Part of a small language model's weights.
Size: 26 layers, width 384, 3 heads of 128.
Architecture: LayerNorm before each block, biases, tied embeddings, normalized queries and keys.
Training: a variant of Muon for these matrices, 455M tokens, 6943 steps.
MLP neurons of a small language model. Each row is named by its layer, matrix (up: input weights; down: output weights) and neuron, and shows model dimensions 176-303. Each number is 200 + 40 x the weight over its row's rms, rounded and kept within 0 to 999.
Before each neuron's rows, "fires in" lists the words (lower case) most often at its 100 highest values on Wikipedia text that the model never trained on.

fires in: "had", "has", "have"
L18.up1122,167,183,192,242,179,155,187,146,196,214,153,265,128,212,196,219,216,215,212,264,188,183,289,236,224,223,256,217,184,133,205,148,152,183,216,168,197,190,127,177,189,227,164,166,97,154,201,260,183,281,184,177,136,198,214,222,187,252,187,84,184,207,247,186,176,241,222,199,216,244,197,264,186,196,210,179,185,208,249,173,155,262,225,198,204,167,182,288,246,153,204,204,207,207,181,241,220,161,245,150,159,163,205,193,142,181,252,178,183,202,151,153,154,176,219,238,137,233,269,169,156,173,166,206,182,181,198,216
L18.down1122,229,186,159,281,266,201,254,240,255,190,125,186,137,229,164,204,224,197,201,221,224,118,228,165,248,223,185,237,249,221,134,202,232,205,185,168,283,219,117,234,203,264,131,202,155,201,147,232,139,258,215,212,238,214,216,299,215,310,185,211,133,271,163,122,215,185,239,212,182,213,193,167,183,145,207,172,227,195,174,128,229,162,219,196,216,173,228,231,189,266,291,191,216,181,145,143,276,144,207,129,188,241,174,178,183,222,115,217,253,226,184,208,193,161,201,151,167,164,188,180,202,229,162,221,199,254,145,153

fires in: "to", "would", "will", "should", "not", "and"
L20.up686,143,149,206,209,196,228,226,251,189,155,155,228,196,202,223,209,191,227,144,208,274,201,215,200,170,174,233,212,228,138,220,178,158,204,178,156,194,280,227,154,174,153,277,201,199,245,162,233,188,149,210,196,197,201,185,215,214,136,209,250,257,177,239,218,151,222,222,227,214,207,189,238,240,180,167,251,153,184,211,213,178,197,147,226,168,201,247,199,213,244,192,174,123,148,200,162,186,187,219,206,220,197,173,231,215,245,169,234,111,148,265,212,165,162,147,160,189,200,207,187,209,182,170,165,100,137,148,274
L20.down686,193,300,261,265,274,177,235,176,129,183,172,200,240,251,162,228,166,200,169,139,146,147,180,192,228,288,277,202,222,140,235,140,228,126,120,237,202,235,190,189,183,238,167,249,150,210,248,166,208,202,166,211,159,213,197,175,115,180,255,165,235,195,260,254,140,259,213,196,260,147,135,204,203,154,200,204,236,177,216,258,157,180,185,202,155,151,250,202,195,228,210,184,237,209,208,219,209,168,119,183,218,225,267,157,238,219,223,194,216,241,172,170,209,147,192,140,229,244,154,204,171,211,181,240,208,183,119,225

fires in: "or", "than", "not", "called"
L6.up638,166,189,271,139,178,217,227,321,191,135,176,281,227,278,179,233,227,185,165,139,240,215,205,218,124,231,157,201,154,193,123,170,198,234,94,233,230,171,189,204,240,179,213,165,158,212,181,216,261,223,180,241,139,110,202,227,172,206,145,212,123,143,151,242,180,275,285,166,256,217,183,309,202,163,230,148,100,213,195,202,262,210,212,209,141,203,161,143,143,190,234,225,203,225,204,210,250,159,195,195,206,270,200,204,170,236,249,224,207,220,231,172,266,125,152,184,199,161,146,300,174,198,267,173,220,262,192,140
L6.down638,132,233,165,219,162,213,202,192,146,169,256,176,153,275,232,209,259,197,203,192,243,176,248,172,140,199,182,211,187,248,151,244,197,172,133,167,193,230,162,145,213,200,193,195,257,165,240,172,153,188,271,154,208,200,163,204,208,191,166,200,160,253,182,159,239,201,153,185,249,105,199,242,187,134,202,213,228,178,221,257,187,207,147,137,110,231,236,139,175,217,196,145,206,180,226,199,200,235,143,281,121,236,196,157,147,130,284,206,175,177,195,224,191,161,152,199,246,182,217,209,218,215,173,215,153,224,200,238

fires in: "18", "24", "19", "33", "23"
L6.up1373,275,216,242,148,182,197,129,266,207,226,190,190,263,217,226,178,201,212,213,157,200,172,244,237,304,163,150,218,182,177,176,181,229,110,223,160,182,216,115,217,207,197,201,166,249,135,256,242,230,161,254,190,212,168,225,173,234,204,168,310,179,162,224,228,215,165,252,181,254,203,255,218,151,142,196,165,210,217,186,237,220,152,195,149,213,214,206,200,141,242,245,157,239,264,199,212,220,151,277,234,216,223,236,235,212,176,214,109,280,196,220,164,223,173,153,89,155,191,176,170,161,186,233,144,202,211,232,190
L6.down1373,206,171,192,206,197,156,147,227,233,189,161,143,251,151,183,174,151,274,224,241,166,166,232,124,214,224,166,196,151,212,202,196,254,199,230,175,227,178,245,165,283,236,189,235,238,235,155,233,264,156,240,229,217,247,235,250,141,162,242,228,167,256,241,200,286,269,261,202,257,274,183,205,251,255,198,181,181,258,196,254,183,156,222,140,184,153,214,203,135,244,221,195,89,204,245,214,157,150,138,227,248,215,202,268,163,133,132,221,141,236,183,204,215,194,159,210,176,187,251,166,262,232,155,212,126,185,152,221

fires in: "at", "of", "from", "the", "i"
L18.up1494,231,211,128,157,231,227,251,263,163,231,195,229,142,205,173,242,217,242,203,258,82,211,115,181,159,260,234,204,229,177,184,203,184,254,247,203,233,202,143,272,178,277,224,156,132,219,192,236,225,206,138,174,209,238,179,202,154,167,212,169,228,190,177,178,180,219,296,95,292,194,225,181,184,210,255,207,211,208,149,260,264,233,163,196,220,182,170,169,210,151,161,111,141,225,172,166,146,292,189,217,226,198,117,162,209,192,248,215,215,160,165,233,183,187,144,202,263,207,179,259,193,199,168,205,249,228,192,164
L18.down1494,243,194,253,151,216,128,189,140,257,210,175,170,228,248,258,211,190,146,195,202,247,208,232,204,187,186,199,220,199,249,143,225,200,226,199,222,206,182,173,239,231,120,165,206,268,145,224,251,220,184,230,205,172,168,247,187,182,292,173,251,189,205,253,184,174,225,203,118,235,248,158,132,176,199,144,159,250,242,181,138,222,202,244,175,241,205,245,223,255,201,109,200,233,175,142,257,227,215,186,182,261,120,218,245,211,242,236,233,169,139,224,182,193,187,196,183,185,210,176,157,214,261,226,153,204,198,187,173

fires in: "had", "until", "has", "after"
L18.up852,186,205,216,205,169,131,206,231,213,232,141,226,141,196,248,211,197,178,285,239,254,143,266,217,189,215,289,226,181,221,230,234,168,208,174,166,203,180,184,251,198,214,228,220,198,234,198,189,157,269,275,148,253,232,178,256,220,177,217,173,222,208,233,213,255,188,245,185,164,163,181,170,225,152,216,181,210,283,209,257,203,225,125,124,224,162,193,204,258,152,223,151,184,147,196,128,163,176,183,202,217,284,205,168,181,84,206,233,199,264,199,207,220,185,282,177,214,211,201,188,135,208,219,210,252,206,174,145
L18.down852,153,216,236,198,207,279,232,158,165,179,206,249,198,149,206,188,235,172,199,165,155,166,167,163,200,187,262,175,209,209,285,209,259,150,236,220,189,235,171,225,194,209,163,171,146,240,207,269,205,201,235,179,253,181,164,209,258,234,193,201,213,162,202,146,171,267,217,218,206,218,211,262,234,96,218,196,182,224,241,197,224,200,208,210,192,184,180,272,146,128,257,177,231,211,213,181,269,251,214,114,217,200,148,286,206,215,144,235,221,230,182,189,163,216,153,143,259,197,196,168,227,268,162,91,232,236,179,153

fires in: "to", "that", "of", "the", "on"
L13.up1431,219,181,195,214,164,179,241,248,143,278,253,219,158,160,187,141,189,215,144,193,187,266,263,239,131,194,144,206,214,215,250,285,207,184,252,221,177,211,216,200,251,256,322,228,225,140,286,164,192,160,159,226,223,185,137,203,187,271,189,217,200,198,237,211,274,212,261,196,199,214,181,224,228,127,171,219,193,230,205,173,207,134,211,195,199,167,184,215,208,214,192,130,208,150,199,220,220,152,141,168,204,227,278,284,127,153,248,240,179,223,207,176,188,256,233,252,186,223,217,206,254,238,216,115,104,189,157,202
L13.down1431,163,219,264,181,217,232,177,211,190,148,167,122,230,221,233,254,254,269,255,181,242,272,227,206,178,184,220,206,196,188,138,201,173,279,182,185,112,239,159,192,192,130,227,259,202,191,274,166,196,108,140,212,186,187,199,199,237,213,150,181,194,277,128,213,254,264,214,195,214,215,203,242,256,161,158,157,240,196,179,195,239,231,193,205,247,113,202,227,224,235,182,200,144,193,211,174,181,272,191,216,236,223,151,183,253,239,196,188,229,211,220,177,226,178,238,227,221,174,234,227,235,275,255,192,207,212,194,148

fires in: "may", "can", "np", "could", "images", "people"
L6.up1189,240,197,200,180,142,229,242,175,265,169,290,226,129,189,191,250,163,279,187,146,211,232,237,272,203,185,211,113,207,180,145,167,140,246,220,204,181,259,268,228,225,185,225,167,142,204,227,160,199,282,174,97,192,292,224,243,232,230,152,140,144,100,173,226,197,194,234,143,246,225,185,218,166,263,156,149,198,222,204,233,107,173,183,194,194,108,152,205,184,226,198,185,235,165,215,152,206,173,244,260,193,211,168,241,175,279,184,209,140,168,193,191,211,202,282,238,210,158,110,221,168,225,172,151,233,220,204,142
L6.down1189,185,272,256,243,180,237,201,231,176,192,245,164,304,200,216,233,253,221,170,256,250,291,131,217,212,221,255,161,187,197,162,236,185,163,207,213,141,151,239,181,154,201,192,181,186,235,177,155,141,103,179,141,190,222,247,224,155,228,203,164,222,179,141,226,154,173,140,222,192,231,126,142,276,139,245,179,184,190,236,221,228,168,207,205,107,84,197,255,213,184,102,166,255,242,192,242,184,151,239,219,191,120,181,200,257,159,129,169,181,203,95,196,253,141,235,220,147,160,231,222,191,246,213,281,153,177,165,163

fires in: "they", "to", "he", "it", "is", "she"
L20.up993,175,232,219,206,261,165,162,176,180,196,154,206,207,194,141,203,228,224,213,181,134,200,154,200,172,225,240,321,222,136,175,214,173,253,176,223,118,123,239,276,217,205,195,247,150,197,255,204,191,187,149,255,190,208,225,223,220,200,217,182,197,262,139,165,214,179,202,226,219,173,241,242,203,167,153,244,159,211,182,225,163,182,249,152,207,126,165,196,227,141,274,193,204,116,207,76,181,269,169,190,219,156,195,182,153,234,210,243,145,217,199,161,189,176,239,157,203,189,282,197,159,196,203,244,178,222,282,217
L20.down993,264,221,205,184,181,263,224,215,181,158,178,219,236,218,258,169,253,146,216,199,191,230,245,253,153,199,187,259,227,132,221,172,170,212,187,255,173,201,194,241,184,202,214,238,180,191,227,227,192,223,308,157,178,246,170,232,269,212,176,167,233,150,150,166,173,149,190,120,253,225,175,150,189,184,205,225,200,167,257,168,242,148,192,267,229,219,137,166,190,165,206,160,145,271,214,193,160,188,224,172,193,194,187,199,190,251,177,181,172,140,180,180,121,187,187,222,224,190,241,130,207,188,166,193,188,163,216,184

fires in: "a", "s", "its", "today", "his", "sampo"
L20.up912,204,184,248,230,224,176,254,279,246,176,172,213,213,220,181,208,269,155,166,141,226,228,202,243,203,143,200,225,232,207,217,205,262,239,192,184,217,117,252,216,224,163,154,208,263,270,97,180,181,212,165,255,202,211,252,201,127,262,271,213,213,249,219,161,218,211,186,174,162,171,150,199,149,254,208,219,178,187,239,211,209,174,227,133,240,243,215,227,232,160,205,152,221,278,214,152,179,156,166,177,151,189,261,233,181,169,217,200,183,170,202,150,199,209,193,129,249,131,179,184,138,240,242,153,224,240,230,196
L20.down912,232,269,203,187,170,193,178,152,242,257,183,224,226,190,197,155,259,223,213,182,250,207,110,143,168,252,184,271,218,157,171,247,155,235,227,277,136,211,205,232,152,161,274,233,181,227,224,260,209,246,210,208,197,108,217,170,222,206,194,203,224,245,134,188,190,153,180,233,124,264,191,223,252,214,247,264,197,179,188,100,194,155,226,212,202,172,161,210,191,222,127,183,147,230,145,187,132,235,154,216,175,220,221,152,225,263,134,219,126,179,215,127,252,240,200,226,199,227,198,234,171,197,228,254,211,183,168,147

fires in: "and", "s", "his", "known", "a", "her"
L18.up1150,207,154,280,245,248,189,211,175,144,189,207,200,200,175,192,168,206,242,181,203,234,239,153,225,229,204,132,165,230,180,231,172,122,258,202,171,188,202,215,220,240,265,197,228,212,151,234,206,202,152,206,287,225,271,250,265,169,276,234,220,255,98,271,181,186,181,153,162,242,192,214,242,184,241,204,165,154,208,181,207,227,176,193,265,173,173,111,215,242,199,207,231,233,181,257,222,202,207,234,209,167,176,262,236,138,157,158,176,186,225,176,229,188,235,245,230,187,217,177,203,164,238,184,169,217,170,225,280
L18.down1150,214,187,204,164,157,185,205,233,228,228,182,187,212,206,218,215,168,232,277,226,209,199,219,218,213,197,134,186,152,153,213,187,164,252,241,246,148,203,190,224,179,221,298,197,148,209,178,184,263,211,211,270,179,199,210,234,163,174,210,151,184,212,187,246,106,151,184,258,195,250,155,229,177,266,273,183,218,176,219,336,219,250,201,154,175,167,180,191,279,185,227,143,195,176,244,181,218,204,192,249,159,147,196,164,178,289,149,215,142,193,129,180,199,181,259,262,184,98,197,240,220,211,295,276,189,236,259,123

fires in: "had", "has", "is", "according"
L6.up1358,213,267,205,191,282,164,185,221,223,271,161,234,204,172,136,198,189,199,237,256,167,172,228,165,236,222,183,198,145,213,188,250,145,213,199,233,195,134,202,192,180,181,185,258,204,224,165,225,259,237,247,169,223,224,211,150,262,315,243,203,178,247,169,202,132,186,268,199,219,175,181,187,142,235,195,246,175,222,175,162,197,138,164,173,105,177,218,90,267,200,199,213,150,189,179,243,175,183,169,212,313,180,164,214,123,152,168,183,268,126,146,214,184,227,274,173,198,218,178,155,146,191,170,189,191,151,250,229
L6.down1358,231,203,263,246,233,215,220,118,205,176,200,228,157,187,243,137,167,174,237,175,207,139,211,158,212,211,191,253,233,170,218,173,194,245,205,160,220,233,219,160,198,172,203,195,195,264,183,232,119,200,223,199,248,235,212,251,224,264,265,248,185,183,184,197,196,164,224,187,143,181,255,280,189,267,209,153,201,202,215,293,235,175,281,181,188,266,183,115,176,158,258,191,286,294,157,157,221,209,163,129,185,196,140,232,185,263,315,178,181,299,201,191,194,175,263,261,240,227,208,173,154,285,235,260,180,221,219,185

fires in: "his", "s", "their"
L18.up1251,208,172,152,179,264,230,119,194,225,180,179,185,132,154,235,135,157,216,199,231,205,179,224,216,141,136,208,176,215,156,206,204,142,208,163,156,121,174,212,133,254,219,263,207,222,192,234,248,192,169,180,230,230,239,160,186,190,207,206,176,217,130,228,211,175,224,247,171,188,188,167,302,185,239,164,249,230,170,190,170,242,192,231,182,231,196,180,238,254,176,215,253,225,269,191,235,219,177,255,192,215,225,254,206,249,161,134,203,187,191,151,154,229,207,168,162,258,185,232,222,223,179,269,242,219,195,237,204
L18.down1251,176,193,201,232,198,220,196,218,212,269,173,167,231,181,147,164,205,173,212,172,214,188,203,138,235,214,179,155,202,153,205,189,217,189,171,197,172,210,167,234,176,182,238,207,182,185,228,187,246,216,203,260,187,216,261,164,138,174,190,225,166,195,205,154,205,197,151,197,239,246,153,232,257,254,221,236,289,179,161,179,207,179,255,161,261,182,185,189,180,213,163,254,171,222,162,236,250,158,162,204,129,157,304,279,181,178,191,236,226,225,201,132,194,259,165,223,280,250,232,224,256,153,269,265,224,204,260,135

fires in: "he", "was", "she", "they", "it"
L20.up1368,182,139,163,260,209,150,201,160,160,129,162,225,221,126,160,246,224,180,252,210,166,172,236,268,158,219,155,188,246,173,218,211,206,283,214,236,230,168,138,214,184,241,207,213,227,148,236,163,186,180,238,242,111,192,225,133,196,239,149,134,227,242,215,184,175,216,261,152,168,136,255,212,212,158,239,169,107,198,170,166,170,182,205,119,253,224,147,178,227,151,196,258,130,205,176,149,228,279,235,155,253,186,241,211,181,230,235,169,149,242,172,147,177,233,224,170,163,199,244,234,210,184,239,197,206,194,115,274
L20.down1368,170,199,115,128,124,185,163,267,186,163,221,233,224,201,241,165,200,172,209,200,199,167,284,250,204,234,232,264,193,136,243,178,196,154,198,217,196,159,141,179,258,232,231,200,220,211,264,194,206,171,201,181,185,136,176,157,192,213,125,122,244,206,206,194,197,203,254,236,286,122,190,233,157,176,188,188,226,291,154,180,165,164,209,238,223,211,225,211,192,219,225,167,132,252,223,151,147,176,126,175,203,187,149,304,220,187,245,183,203,269,178,188,135,135,233,148,184,244,109,188,170,187,173,169,248,192,120,195

fires in: "was", "were", "been", "be", "is"
L18.up1039,167,168,169,227,173,191,223,176,260,173,265,183,215,231,141,177,242,114,114,206,198,132,244,284,212,120,202,166,230,176,225,181,224,135,184,236,180,150,226,214,140,171,186,242,124,174,248,182,222,261,170,215,181,130,200,215,162,134,190,182,197,231,199,216,281,174,191,194,199,180,172,237,186,212,219,137,168,249,182,184,238,251,169,232,162,148,196,156,128,245,211,137,236,171,244,201,139,233,182,172,221,200,196,246,150,282,186,186,243,189,240,163,173,164,233,119,166,211,194,251,212,217,124,188,230,253,152,226
L18.down1039,261,250,161,187,268,183,177,169,233,161,203,210,215,198,118,244,212,220,245,218,186,200,224,210,138,120,235,191,166,266,159,196,189,204,211,166,184,192,222,232,229,175,149,170,235,209,191,253,204,163,215,112,236,213,251,218,266,195,240,254,228,230,178,106,157,179,214,219,220,240,179,159,299,206,286,208,212,161,141,214,198,236,160,146,230,131,180,184,259,212,233,215,200,190,235,153,223,196,171,182,250,231,169,175,198,131,203,273,106,221,207,132,258,248,213,221,215,162,175,148,165,225,236,203,243,203,152,130

fires in: "the", "of", "in", "his", "a"
L13.up98,203,178,225,146,205,165,261,201,215,195,254,175,160,174,203,170,184,143,168,158,177,235,276,216,150,235,169,203,231,178,258,190,187,205,197,207,172,116,202,208,242,141,242,228,171,161,260,264,298,259,136,193,109,199,172,214,155,299,172,181,192,217,286,218,194,222,136,202,231,238,203,172,171,181,185,250,216,200,177,194,173,222,228,222,211,245,217,220,182,201,281,195,152,231,115,222,252,121,243,141,215,195,221,235,140,229,223,103,216,239,170,162,253,203,156,203,156,203,243,215,196,222,180,104,158,184,156,177
L13.down98,138,218,181,173,188,227,211,146,210,188,247,199,201,159,233,200,259,210,167,147,185,209,220,242,253,233,205,314,251,133,160,190,205,145,187,235,179,165,165,290,231,223,204,277,174,121,264,186,202,163,221,292,150,129,210,154,216,194,213,148,155,231,161,265,225,207,91,201,254,192,196,212,172,264,141,141,250,258,180,169,278,258,241,210,224,146,157,232,141,186,127,226,189,266,226,217,128,183,151,212,188,125,122,235,239,229,181,242,137,202,235,191,156,249,130,204,258,221,253,205,160,232,180,221,153,174,231,188

fires in: "the", "it", "her", "she", "his", "he"
L13.up685,245,210,258,267,241,223,210,213,158,187,121,170,168,93,240,228,180,262,213,153,262,224,204,155,170,176,163,238,161,117,199,225,178,233,205,182,169,147,219,231,238,237,182,197,286,176,218,190,213,149,150,244,212,224,172,238,179,212,209,213,186,150,184,267,195,125,176,211,151,230,217,207,137,258,210,189,285,184,199,275,200,183,234,198,215,167,163,186,150,191,241,140,156,189,134,220,224,226,152,153,224,173,205,135,290,158,176,182,165,190,176,228,226,177,135,185,245,101,202,162,182,161,217,194,157,275,129,180
L13.down685,199,296,165,229,180,185,241,189,153,194,217,265,170,220,189,233,205,188,228,257,160,215,190,208,193,272,182,172,211,153,182,268,161,290,233,189,161,209,227,209,224,269,135,182,206,258,193,181,218,154,280,225,210,185,143,253,238,198,170,234,190,246,171,143,225,188,185,171,227,239,139,138,181,266,181,251,166,310,230,170,161,132,145,195,229,242,213,188,152,144,198,221,173,176,208,135,237,222,256,268,190,264,232,193,123,184,249,157,242,195,229,127,155,113,166,219,123,177,139,182,274,225,147,194,185,216,175,249

fires in: "can", "may", "will", "should"
L6.up78,189,191,218,172,167,200,133,198,168,201,204,242,200,181,244,238,182,263,141,219,203,225,171,158,168,106,252,152,142,273,219,241,209,179,199,263,204,222,182,158,186,182,181,219,147,181,177,254,145,179,210,143,143,209,242,202,130,192,174,259,218,118,210,183,239,178,237,217,213,215,238,218,193,219,144,229,165,160,117,222,187,220,225,145,265,192,190,223,150,183,191,158,156,168,205,226,281,160,205,274,186,204,228,171,229,136,225,184,155,157,194,218,166,162,205,168,172,222,222,256,180,210,167,198,228,225,184,208
L6.down78,190,221,197,203,156,180,168,250,158,240,260,203,210,196,111,226,249,184,136,232,285,217,215,234,227,242,228,223,200,219,166,146,248,163,128,281,166,185,208,106,187,256,202,230,185,179,237,138,174,200,216,241,122,152,202,203,212,205,190,211,196,174,184,162,209,242,263,198,170,152,238,172,237,191,197,137,107,71,224,174,183,160,201,219,185,152,184,173,164,162,200,173,151,209,222,192,200,200,135,205,210,155,202,225,179,154,160,211,226,188,152,155,230,121,241,172,53,183,195,161,198,210,138,271,153,191,71,257

fires in: "was", "worked", "were", "work", "are", "died"
L18.up1315,152,231,104,167,247,261,240,177,207,201,251,230,187,139,166,164,226,180,164,241,195,205,198,261,124,272,203,221,153,219,173,140,184,172,158,228,194,185,164,198,194,241,187,171,259,250,209,167,214,205,187,160,199,133,242,222,246,202,197,237,194,190,225,204,223,231,184,136,216,179,275,300,166,156,165,123,220,227,220,248,177,266,180,189,213,179,212,169,201,223,264,147,231,279,306,238,180,194,173,183,198,173,241,159,140,201,216,165,180,188,181,164,205,204,244,172,213,239,205,199,233,213,230,230,267,247,238,254
L18.down1315,176,172,228,296,242,260,216,222,252,166,217,211,266,266,209,139,229,220,143,207,205,217,215,203,141,238,191,178,204,306,77,100,221,184,169,127,220,206,183,248,213,186,177,271,214,220,163,164,171,184,262,226,200,198,224,136,190,245,180,213,202,234,183,180,239,194,222,146,208,150,151,246,183,127,276,130,149,231,147,186,200,145,230,175,219,158,191,164,215,128,208,246,174,162,217,210,214,242,250,269,285,167,259,183,261,118,252,142,90,230,183,261,244,235,225,213,178,193,273,202,132,217,206,185,248,141,195,216

fires in: "of", "continued", "to", "s", "in", "its"
L18.up768,201,179,209,244,137,154,189,262,241,254,179,282,193,192,251,154,232,183,214,163,248,212,162,193,253,197,147,175,249,210,153,182,224,118,192,194,222,232,261,201,216,177,191,209,244,192,134,190,259,157,210,172,308,164,175,173,231,209,187,192,154,159,246,183,194,243,202,208,192,181,159,226,161,222,170,178,174,172,258,225,200,222,214,110,170,265,240,281,206,219,183,234,185,279,159,217,177,210,249,141,240,272,168,160,138,251,211,182,178,190,268,197,249,147,279,82,212,212,200,122,204,229,309,180,235,152,229,178
L18.down768,173,208,220,243,259,198,225,297,132,200,159,190,117,148,208,215,215,183,160,154,221,175,145,141,215,210,224,120,188,209,211,225,173,97,229,162,178,165,194,191,122,217,206,236,224,147,158,255,163,209,126,154,161,113,142,186,260,219,200,212,238,288,200,216,190,219,209,212,222,183,165,265,202,275,215,187,229,281,188,139,264,208,183,228,210,162,176,183,169,195,218,241,135,164,142,172,260,220,123,140,175,169,182,190,243,186,195,231,133,189,134,244,262,214,207,203,173,199,206,185,157,188,204,173,209,303,164,208

fires in: "in", "began", "from", "for", "to", "of"
L20.up1419,172,215,150,263,158,208,185,224,208,166,149,206,220,202,206,238,157,258,220,150,200,172,200,199,195,263,178,216,245,112,154,172,146,167,304,107,179,191,234,177,212,137,148,142,227,251,193,192,243,228,145,210,224,180,161,254,202,170,187,157,230,295,230,211,193,200,184,144,239,210,199,192,172,200,298,224,201,172,237,218,202,184,232,275,146,125,182,183,245,224,150,160,235,239,136,245,228,223,212,167,145,203,159,146,206,192,247,264,172,130,172,212,253,247,145,177,198,235,197,158,268,282,263,202,234,167,202,215
L20.down1419,219,138,232,210,232,108,199,141,189,192,169,161,193,232,204,180,265,144,227,174,261,186,238,126,215,191,198,252,255,230,136,193,228,220,197,166,237,258,248,222,211,227,255,187,190,118,239,206,238,201,140,197,218,192,164,185,202,133,249,200,168,194,124,216,153,197,183,136,216,172,220,190,237,198,151,201,291,169,217,132,248,158,161,167,272,174,186,157,320,231,228,279,141,243,231,308,208,192,222,194,301,295,242,160,250,194,197,217,184,197,245,216,212,140,179,209,201,165,198,199,224,169,220,206,204,298,153,190

fires in: "and", "alamitos"
L13.up1436,259,180,174,213,137,203,211,168,140,212,148,139,160,200,192,191,243,191,185,198,177,193,229,142,233,178,222,235,208,221,217,173,229,238,154,190,221,223,237,213,163,196,197,228,233,192,149,295,236,146,222,242,188,203,185,138,158,162,199,264,194,166,258,216,194,177,216,171,214,193,244,163,196,215,192,217,154,229,118,196,144,209,228,142,211,225,95,222,249,157,155,134,311,189,239,158,224,74,223,176,117,232,168,236,190,191,211,138,200,166,284,153,211,210,215,210,167,217,190,248,173,183,210,235,166,228,275,204
L13.down1436,118,191,267,188,199,188,210,230,241,224,227,176,210,271,239,155,262,202,194,154,206,187,169,212,128,202,222,144,197,239,184,239,231,180,191,140,228,167,140,208,241,166,259,218,158,192,209,184,177,202,214,269,215,177,132,179,183,187,231,143,169,226,158,216,241,162,187,188,251,233,232,177,227,200,152,164,181,217,191,200,168,256,227,160,215,216,204,248,190,224,125,188,270,167,225,188,220,197,272,181,289,164,200,198,230,165,182,309,192,227,180,178,207,243,330,227,198,234,205,153,142,191,221,206,236,249,266,197

fires in: "and", "but"
L6.up797,196,208,194,135,191,191,238,203,204,284,126,175,222,134,208,204,248,258,213,258,230,221,183,174,213,180,242,238,219,173,189,109,251,193,207,273,241,192,145,231,199,162,230,179,246,219,205,140,159,176,289,204,141,170,217,153,248,210,142,234,194,229,214,196,225,251,149,231,229,174,191,196,216,183,234,229,204,210,172,141,249,240,272,187,193,237,137,144,169,221,208,146,252,219,166,170,206,215,169,202,185,204,253,213,242,297,248,156,175,207,211,224,217,206,169,142,183,198,127,234,268,222,246,153,235,306,260,180
L6.down797,183,191,235,208,204,138,249,222,201,261,197,196,250,251,186,240,273,142,216,173,239,262,209,185,224,142,219,213,243,200,176,182,197,149,227,202,167,173,157,120,224,143,220,272,231,172,188,185,165,195,173,197,171,171,222,184,193,144,209,176,292,199,212,189,173,217,180,173,287,223,120,184,175,172,216,175,174,225,182,269,160,236,212,236,211,260,257,169,213,118,139,327,153,185,123,219,198,179,219,156,220,223,258,204,118,138,144,298,157,214,194,164,187,270,198,184,214,122,152,199,165,217,233,188,168,175,287,217

fires in: "the", "to", "of", "an", "years", "a"
L13.up16,191,148,164,170,128,219,268,153,273,248,290,201,202,141,232,259,188,206,199,211,261,204,201,264,210,255,208,239,201,198,173,152,213,171,276,200,261,171,228,185,275,166,190,175,121,158,177,236,239,242,189,260,202,226,201,183,250,198,56,206,221,273,231,229,77,146,150,194,263,266,157,209,168,213,257,205,217,142,209,147,227,130,146,182,153,158,239,200,157,211,202,184,141,159,179,200,234,223,166,162,196,290,183,254,191,213,175,138,167,198,140,184,226,188,196,142,219,261,220,150,214,150,153,208,231,126,244,185
L13.down16,143,159,201,206,200,172,237,162,204,259,174,169,202,213,230,228,171,227,213,205,250,139,190,162,161,201,126,134,189,159,181,184,225,206,170,221,221,234,223,230,125,211,185,219,232,153,220,222,205,166,164,200,233,209,225,188,203,209,214,163,302,158,195,159,257,201,155,212,209,169,243,159,212,217,217,217,192,259,135,273,153,282,227,155,204,128,147,99,174,174,116,177,141,148,214,267,177,161,253,249,200,235,265,134,200,251,321,212,161,194,223,257,144,186,159,255,175,167,211,156,252,172,212,264,246,205,206,246

fires in: "s", "his", "a"
L18.up872,202,128,153,211,231,193,185,194,212,179,112,227,214,161,173,200,169,192,221,232,269,223,173,183,203,205,164,152,225,198,245,170,188,166,188,154,183,225,217,192,183,234,213,293,211,179,225,154,238,188,182,230,113,208,214,270,178,220,204,231,230,144,158,255,216,206,185,203,175,228,185,196,217,265,172,232,297,196,221,280,220,198,169,282,236,214,197,205,213,189,193,204,171,219,191,151,205,215,183,173,220,163,204,245,232,172,159,198,216,154,195,147,235,191,205,96,167,198,190,191,240,206,213,176,201,217,245,155
L18.down872,173,253,199,200,204,222,100,202,140,217,199,187,143,181,162,248,225,181,191,178,164,108,151,194,145,193,148,196,231,118,163,256,178,216,235,191,188,215,205,246,206,225,138,204,144,209,224,100,233,222,165,236,197,179,181,219,200,198,268,291,224,232,163,227,130,182,224,172,159,203,186,172,207,208,227,219,232,230,223,179,215,212,170,169,192,218,242,274,195,179,168,231,169,163,202,288,241,158,153,223,152,192,299,250,146,275,214,236,155,250,201,127,193,182,217,267,236,125,224,232,145,161,264,239,199,203,194,218